{"num_hidden_layers": 9, "hidden_size": 704, "num_attention_heads": 11, "num_key_value_heads": 11, "head_dim": 64, "intermediate_size": 1408, "vocab_size": 30230, "hidden_act": "tanh_gelu", "norm": "layernorm", "norm_place": "pre", "norm_eps": 1e-05, "positions": "rope", "rope_theta": 10000.0, "rope_fraction": 0.5, "qk_norm": false, "attn_scale": 0.125, "bias": "all", "tie_word_embeddings": false, "parallel_block": false, "init": "trunc", "init_std_qkv": 0.0253, "init_std_o": 0.0, "init_std_up": 0.0253, "init_std_down": 0.0, "optimizer": "adam_variant", "learning_rate": 0.000369, "beta1": 0.95, "beta2": 0.98, "weight_decay": 0.48, "lr_head": 0.00545, "max_grad_norm": 1.0, "warmup_steps": 597, "schedule": "wsd", "decay_fraction": 0.268, "decay_shape": "linear", "final_lr_fraction": 0.05, "batch_tokens": 131072, "max_seq_len": 768, "doc_mask": true, "train_tokens": 1358000000, "max_steps": 10361, "dataset": "wikipedia_en"}
MLP neurons of a small language model. Each row is named by its layer, matrix (up: input weights; down: output weights) and neuron, and shows model dimensions 560-655. Each number is 128 + 24 x the weight over its row's rms, rounded and kept within 0 to 255.
After each neuron's rows, "fires after" lists the tokens most often just before its 100 highest values on Wikipedia text that the model never trained on. A number after a token or word is its count.

L2.up865 [182 138 124 132  96 113 118 127 124 162 130 130 100 161 121 103 116 129 144 113 119 158 139 134  81 115 104 103 139 152 130 127 128 140 165 187 141 135 153 111 133 116 158  75 138  53 144 133 139 120 105 161 142 135 131 165 123 134 124 120 185  87 127 113 141 130 155 113  96 132 153  84 111 146  73 158 143 145 151 131 119 168  96 149 116  84 102 156  99 148 136 176 169 137  65 107]
L2.down865 [135 112 153  96 165 117 116 121 159  81 134 124 105 111 151 128  96 110 150 124 134 150 126 112 157 141 127 152 114 141 132 156 144 148 182 104 172 132  98 110 139 143 132 168  98 165 139 161 129 108 106 127 118 135 119 124 132 156 105  87 126 127 162 120 112 109  61 133 125 135  95  89 127 121 143 141  95 115 151 102 116 116  68 136 158 130 132 163 127 106 109 114  81 109 178 144]
fires after: "0" 48, "," 21

L2.up925 [142 131 155 164 133 101 119 152 122 176 120 119 145 126  67 120 148 153  71 103 103 169  84 154 130 105 130  99 113 110 155 164 130 122 105 145  79 162  91 154 120  70 165 115 129  92 145 116 129 153 103 151 127 135 150 143 134 135 163 125 147 118 139 146  87 131 109 121 122 135  98 109 137 179 123 137 124 169  96 103 159 130  99 106 151 134 120  97 152 184 103 113 180  73 138  86]
L2.down925 [133 136 137  99 131 116 108 120  71 103 140  88 114 132 135 151  93 183 107 139 156 132 179 109 143 109 131 101 100 146 112 115 172 114 125 156 103 172 158 121 159 130 122 113 172 139 158 127 103 146 108 134 112 129 107 106 173  98 121 139  62 115 126 114 115  90 116 152 132 155 141 131 124 134 177 153 123 113 149 127 184 118 136  86 114 132 135 110 120 178 143  82 181 132 124 122]
fires after: " (" 27, "9" 11, " \"" 10, "1" 7, " S" 4

L2.up962 [137 113 140 117 102  97  79 152 123 161 150 105  91 123 114 122 141 154  89 124 146 119 164 124 158 158 139 103 115 120 124 165 110  74 118 112 139 162 128 131 129 115 136 106 133 127 144 134 129 152 163 124 143 136 147 120 129  94 134  83 107 129 140 157 136 157  86 112 114 109 124  97 162  81 162 113 128 148 126 112 107 178 136  95 118 133 130  90 114 102 153 105 108 118 119 121]
L2.down962 [134 148 129  88 115 149 123 121 106 119 125 137 122 150 116 113 127 132  87 142 111 106 165 128 140 107 153 125 116 113  93 135  86 146 153 111 136 152 102 105 100 125 126 146  98 122 142 171  91 103 134 132 143 124 135 113 121 106 132 130 172 109 117 129  73 107 130 149 155 133 137 155 153 136 158 108 135  98 122 143 136 121 116 160 160 108 101 163 134  97 120 169  89 183 116  89]
fires after: " (" 27, "." 11, "," 7, ".\n\n" 6, " C" 6, " \"" 4

L3.up856 [147 122  76 110  79 151 120 104 114  68 146  90 129 120 139 134 131 120 122 135 137 136 124 113 113 143 136 135 143 132 180 122 151 143 129 174 101 106 117 150  94 124 146 183 118 140 101 108 121 118 150 134 156 110 153 163 156 151 152 117  89 104 134 118 144 100 104 156 114 113 154 164  93 120 155 134 117 112 147  92 131 158 135 102 142 145 106 133 127 126 130 121 107  95 143 138]
L3.down856 [157 129 135 113 149 143 132 116 148 132 108 156 117 118 106 129 138 116 137 135 133 143 114 173  95 127 176  88 129 153 107 146 125 112 174 101 138 136  85 128 133 156 106 129 126  96 131 114 144  78  75 150 134 103 122 109 162 122 115 123  94 164 128  96  79 135 139  90 116 107  60 100 146 115 131 103 172 136 149 121 122 122 125 147 127 103 121 144 133 108  96 109  96  99  79  93]
fires after: " " 74

L3.up217 [156 179 161 149 149 146 114  91 154 149 128 114 119 143 133  93 116 110  96 103 130 145 147  90 173 123 121 100  71  96 122 165 133  99 133 124 142 132 152 121 127  96  88 140 139 145 127 112 100 144 104 149 164 101 177 141 152 128 158 113  98 101 123 126 109  97 133 149 104 161 136 126 133 128 114 157 190 135 114 125  88 167 116  89 121 177 127 128 164 143 128 105 132 104 133 126]
L3.down217 [162 162 136 110 147 132 124 169 156 152 135 127 110 107 138 182 160 130 181 123 122  87 121 150 107 142 132 113 123 137 155 114 138 154 141 152 150 135 150 114 137 125 158 153 130 166 147 162 123 105  92 134  91 141 141 166 124  86 145 109  73 135 147 129 153 105 149 115 132 149 121  86 128 132 102 151 142  89 155 117 101 136 135 147 129 117 140 113 139 116 125 142 129 126 126 159]
fires after: " " 42, " |" 23, " the" 4

L2.up1068 [120 113  99 114  85  81 167 151  83 140 115 167 122 121 115 135  91 159 101  96 130 125 110 139 165 143 115 139  98 127 126  88 144  85 139 135  84  93 120 119 136 134 101 143 113 123 153 141 111 116 158 123 137 149  89 106 170 119 136  96 128 143 143 131 141 122 146 146  92 143 143  50 145 135 114 134 110 192 118 136 107 182 151 105  81 109 144 103  93 136  86  79 134 113 131 125]
L2.down1068 [154  88 169  87 128 110 170  90 132 103 137 179 120 111  94 120 143  97 145 106 132 123 146 123 132 157 122 140 145 105 147 137  60  95 136 122 136 132 137 129 126 117 144  99 104 129 105 122 126 128 147 109  72 144  70 112 114 132 115 101 130  95 148 109 176 148 132 157 127 119 165 105 114 130 125  98 151 159 114  62  96 117 101 127  95 143 128 132 125 122 152 131 124 146 146 165]
fires after: " " 64, " (" 5, " \"" 4

L3.up736 [163 124 147 116 154 123 137 154 108 130 127 164 103 129 138 105 114 132  99 113  97 140 140 136 161 108 110 127 108 138 107  91 151 146 137 172 144 131 129 163 111 112 131 123 184 149 125 105 141 162 119 150 119 138 100 132 128 121 146 104 142 123  77 134 127 130  68 126 125  96 117 130 133  92  69 108 144  95 126 149 131 124 175 161 156 118 132 121 126 129 113 120 101 104 131 171]
L3.down736 [141 111 117 142 134 138 123 139 105 129 109  84 182 157 103 201 166  96 117 176 153 109 122 117 135 142 146 128 162 123 156 151 131 108 127 100 128 160 117 127 103 101 122 102 109 119  97 151 151 110 108 145 140 138 150 155 153 150  95 146 115 155 185 129 144 123 175 152 129 151 129 154 132 142 181 161 122 160 169  96 115 111  95  85  84  69 149 105 151 114  88 121 156 148 102 108]
fires after: " |" 41, "field" 5, " |\n" 4

L3.up484 [162 130 123 115  70 140  87  95 119 102 173 111 147 157 113  73 167 179 139 142 130  98 154 110 107 152 126 110 117 137 138 136 126 155  85 135 111 113 145 111 120 146 104 154 177 127 115 116 141 133 167 178 105 113 147  95  87 166 141 132 124 145 104 117 159 127 185 112  58 100 121 133 146 114  79 146 150 111 129 158 112 155 137  82 161 146 108 128  85 165 140 158 101 102 143 117]
L3.down484 [137 139 113  91 136 132 117  92 133 159 161 135 135 146 128 161 158 130 126  95 111 177 111  97 131 114 119 140 149 101 187 120 181 111 157 103 136 134 132  62 144 171 102 144 130 131 112 142 152 129 123 114 127 106 108 110 117 152 119 106 133 123  96  96 124 149 152 138  98 152 103 131 146 172 144 147 131 110 129  93 118 135 114 140 120 171  97 163 149 104 110 146 118 111  88 174]
fires after: " the" 53, "|" 4

L2.up309 [ 90 132 111 105 119 147 106 152 147 144 127 161 106 128  85 173  95 118 102 127 129 110 101 148 148 166 119 159  87 106 179  92 147  82 119 110 146 120 125 127 154 133 139 135 124 152 106 179 166 146 161 102 136 127 117  68 134 126 141  91  83 140 108 145 131 103 126 136 112 114 132 117  96 119 170 125 143 111 146 118 169 168 146 112 112  95 139  91 130 116 103 118 130 116 144 115]
L2.down309 [129 104 143 136 129 120  92 145 142 128 132 147 104 150 163 112 143 141 103 108 121  98 134 163 149 102 123 108 163 103 143  74 138 137 121 121 134 118 118 112 110 148 173 115 121 101 123 151 105 131 124 100 100 134  91  96 142 141  92 104 162  95 144 155 111 109 146 124 172 150 150 125 136 170 171 106 105 157 111 170 115  82 147 100 116 146 120 178 155 140  80 131 152 134 148 159]
fires after: " (" 30, "==" 19, "===" 4, " \"" 4, ".\n\n" 4

L3.up205 [143  91 159  94 147 144 103  75  62 127 176 109  55 122 134 161 159  67 147 111 129 106 144 114  93 133 127 152 155 119 136 130 107 159 102 152 133 147 123  90 111 110 156 175 145 132 133 120 108 170 137 182 103  80 163 163 131 112 126  94 115 122 107 116 113 115 153 105 133 119 124 127 143  61 135 111 179  95 122 140  93 110 176 108 108 153 114 136 151 141 135  80 122  77 125 119]
L3.down205 [ 86 153 131 112 118 105 125 148 126 141 132  99 129 109 146 146 118 110 114  81 134 113 102  97 173 111 127  92 124 130 124 120 114 139  87 118  94 110 113 109  90 118 133  99  98 118 147 118 132  88 119 204 170 144 105 109 160 149 135 144  91 184 135 105 130 131  87 124 122 105 201 156 157 133 123  91 109 130 136 142 142 114 133 118 122 115  88 104 138  82 143 121 145 153 119 157]
fires after: " the" 39, "op" 10, "ice" 4, "4" 4

L2.up483 [114 119  90 158  91  69 102 132 136 112 144 175 125 109 106 135 155 189  94 127 186 125  89 158 135 126 150 119 138 148 163 183 165 158  89 147 134 170 170 145 151 152 135 157 110 124 193 161 123 120 130 154  93 114  70 180 151 102 143  90  69 177 161 127 117 120 106 108 126 126 149 113 145 101 138 129 139 127 148 119  86 145  78 111 112 108 123 101 119 138  89 139 136 103 121 153]
L2.down483 [142 124 137 103 144 127 157  94 137 138 163 126 107 134 135 154  98 120 103 106 127  95  96 130 100 161  95  81 118 191 111 153 142 127 146 156 132 160 139 124 150  89 134 117 103 112 118 147 166 136 121 102 132 103 121 155 120 120 127 118 107  71 115 161 144 113 109 124 165 123 132 105 116 116  91 129 142 118 156 124 174 128 126  85 124 151  93 115 139 109 167 178 155 150 170 129]
fires after: " \"" 22, " (" 20, "ق" 6, " '" 5, " “" 4, "(" 4

L2.up292 [129 139 125 128  88 141 146 157 147 113 141 127 102 127 128 145 119 130 141 138 138 128 108  94 112  84  98 167 169  99 110 162 153 147 119 135  87 131 147 117 133 110 145 174 141 111 149 104 107 118 120 140 111 148 156  94 134 110 124 128 122 129 114 154 162  90 138 100 137 119 111 132 115 148 133 171 140 118 151 123 109 148 123 124 153  93  77 138 129 130  66 128 113 134 121 134]
L2.down292 [125 127 146 113 165 129 132  80 121 132 135 105  90 117 136 102 144 134  96 154 124 145 120 109 142 143 152 120 125 131 137 157 122 103  95 144 122  94 138 112 140 173 109 146 140 117  82 102  97 127 137 127 122  97 174 117 139 125 119 171 122 115 155 154 164  90 122 136 136 124 142 145 137 143  83 128  91 140 128 150 138 125 139 159 149  82 156 119 149 128 126 133 101 114 131 142]
fires after: "0" 49, " the" 8, " is" 4

L2.up459 [157 177 144 162 101 119  78 125  96 134 141 122 132 139 115 148 167 173 111 134  96 146 109 140 117 135 125 103 121  99 142 125 121 171  97 143 137 130 155 146 172 101  97 133 131 126 130 113 126 149 139 137  95 144 160 167 149 129 136 121  97 106 130 146 148 172 124 121 136 115 112  84 177 140 138 137 134 147 113 150 156 139 145 131  89 120  72 115 130 109 112 126 114 100 109 113]
L2.down459 [115 159 126 145 173 142  92 152 132 145 121 136 112  90 121 123 143 138  64 138 114 147 149 125 134 115  78 130 143 167 164 142 108 141 122 134  86 100 144 132 146 124  79 107 130 169 110 102  84 163 144 110 103 151 123 137 134  93 119 168 158 103  79 104 128 113  87 121 111 110 104 141 150 107 141 112 109 157 131 110 144 127 121 160 150 178 135 162 128  75 131 111 157 170 133 133]
fires after: " \"" 13, ".\n\n" 12, " (" 12, " of" 8, "\n\n" 7

L2.up8 [127 124 136 140 124 134 122 100 117 153 137 123 143 127 114  95 144  76 117 130 151 155 118 115 107 111  99  89 136 122 120 111 139 105  88 152 134 126 135 112  97 127 106 131 126 116 127 187  63 119  88 107 113 150 158 104  76 128 119 139 146  71  63 137 138 113 129 142 129 113 196 151 139 124 104 147 161 156 127 158 137 118 128 157 105 169  73 128 140 132 125 137 101 130 103 151]
L2.down8 [137 123 120 153 143 128  87  94 127 111 137 157 119 112 148 126 169  52 147 123 136 114 127 132 126 126 120 102 134 149 125  97 108 155 143 177 162 113  98 110 130 149 130 127  94 110 148 182 106 134 141 109 162 152 114  82  56 137 113 138 145 129 100 122 108 123 142 125 122 176 146 136 123 149 123 151 148 140 129 159 121 109  97 175  78 133 104 145 144 128 145 117 138 115 136 137]
fires after: " New" 37, "," 18, " South" 8, " |" 5, " to" 4

L2.up1007 [132 116 134 121 101 115 146 119 137 121 128 133  92 126 140 139 159 153  98 119 105 126 183 142 104 127  98  89 129 115 155 134  98 181 129 126 161 160 165  95 100 131 126 130 119 137 129 143 124  95  90 147 128 132 157 117 117 126 178  83 147 114 101 119 142 160 145 145 115 135 124 133 115 124 120 130 133 152 135 132 153 124 155 130 154 133 142  91 162 144 116 120 104  96 122 115]
L2.down1007 [ 96 156  86 126 130 113  94 128 115 110 121 159 117 120 160 126 105  95 155 141 133 165 105 147 137 162 135 146 141 133 131 133 140 130 116 104 155 138  71 151 121 114 125  90 175 140 135 104 148 104 148 111 189 192 136 141 101 131 145 145 112 166 153 115 134  79 123 131 117 126 176 148 134 150 109 136  97 124  85 139  91 143 133 132 121 108 134 134 105  98 138 102  66 161 147 109]
fires after: ":" 20, " the" 14, "°" 11, "′" 8, " Konstant" 6, " " 6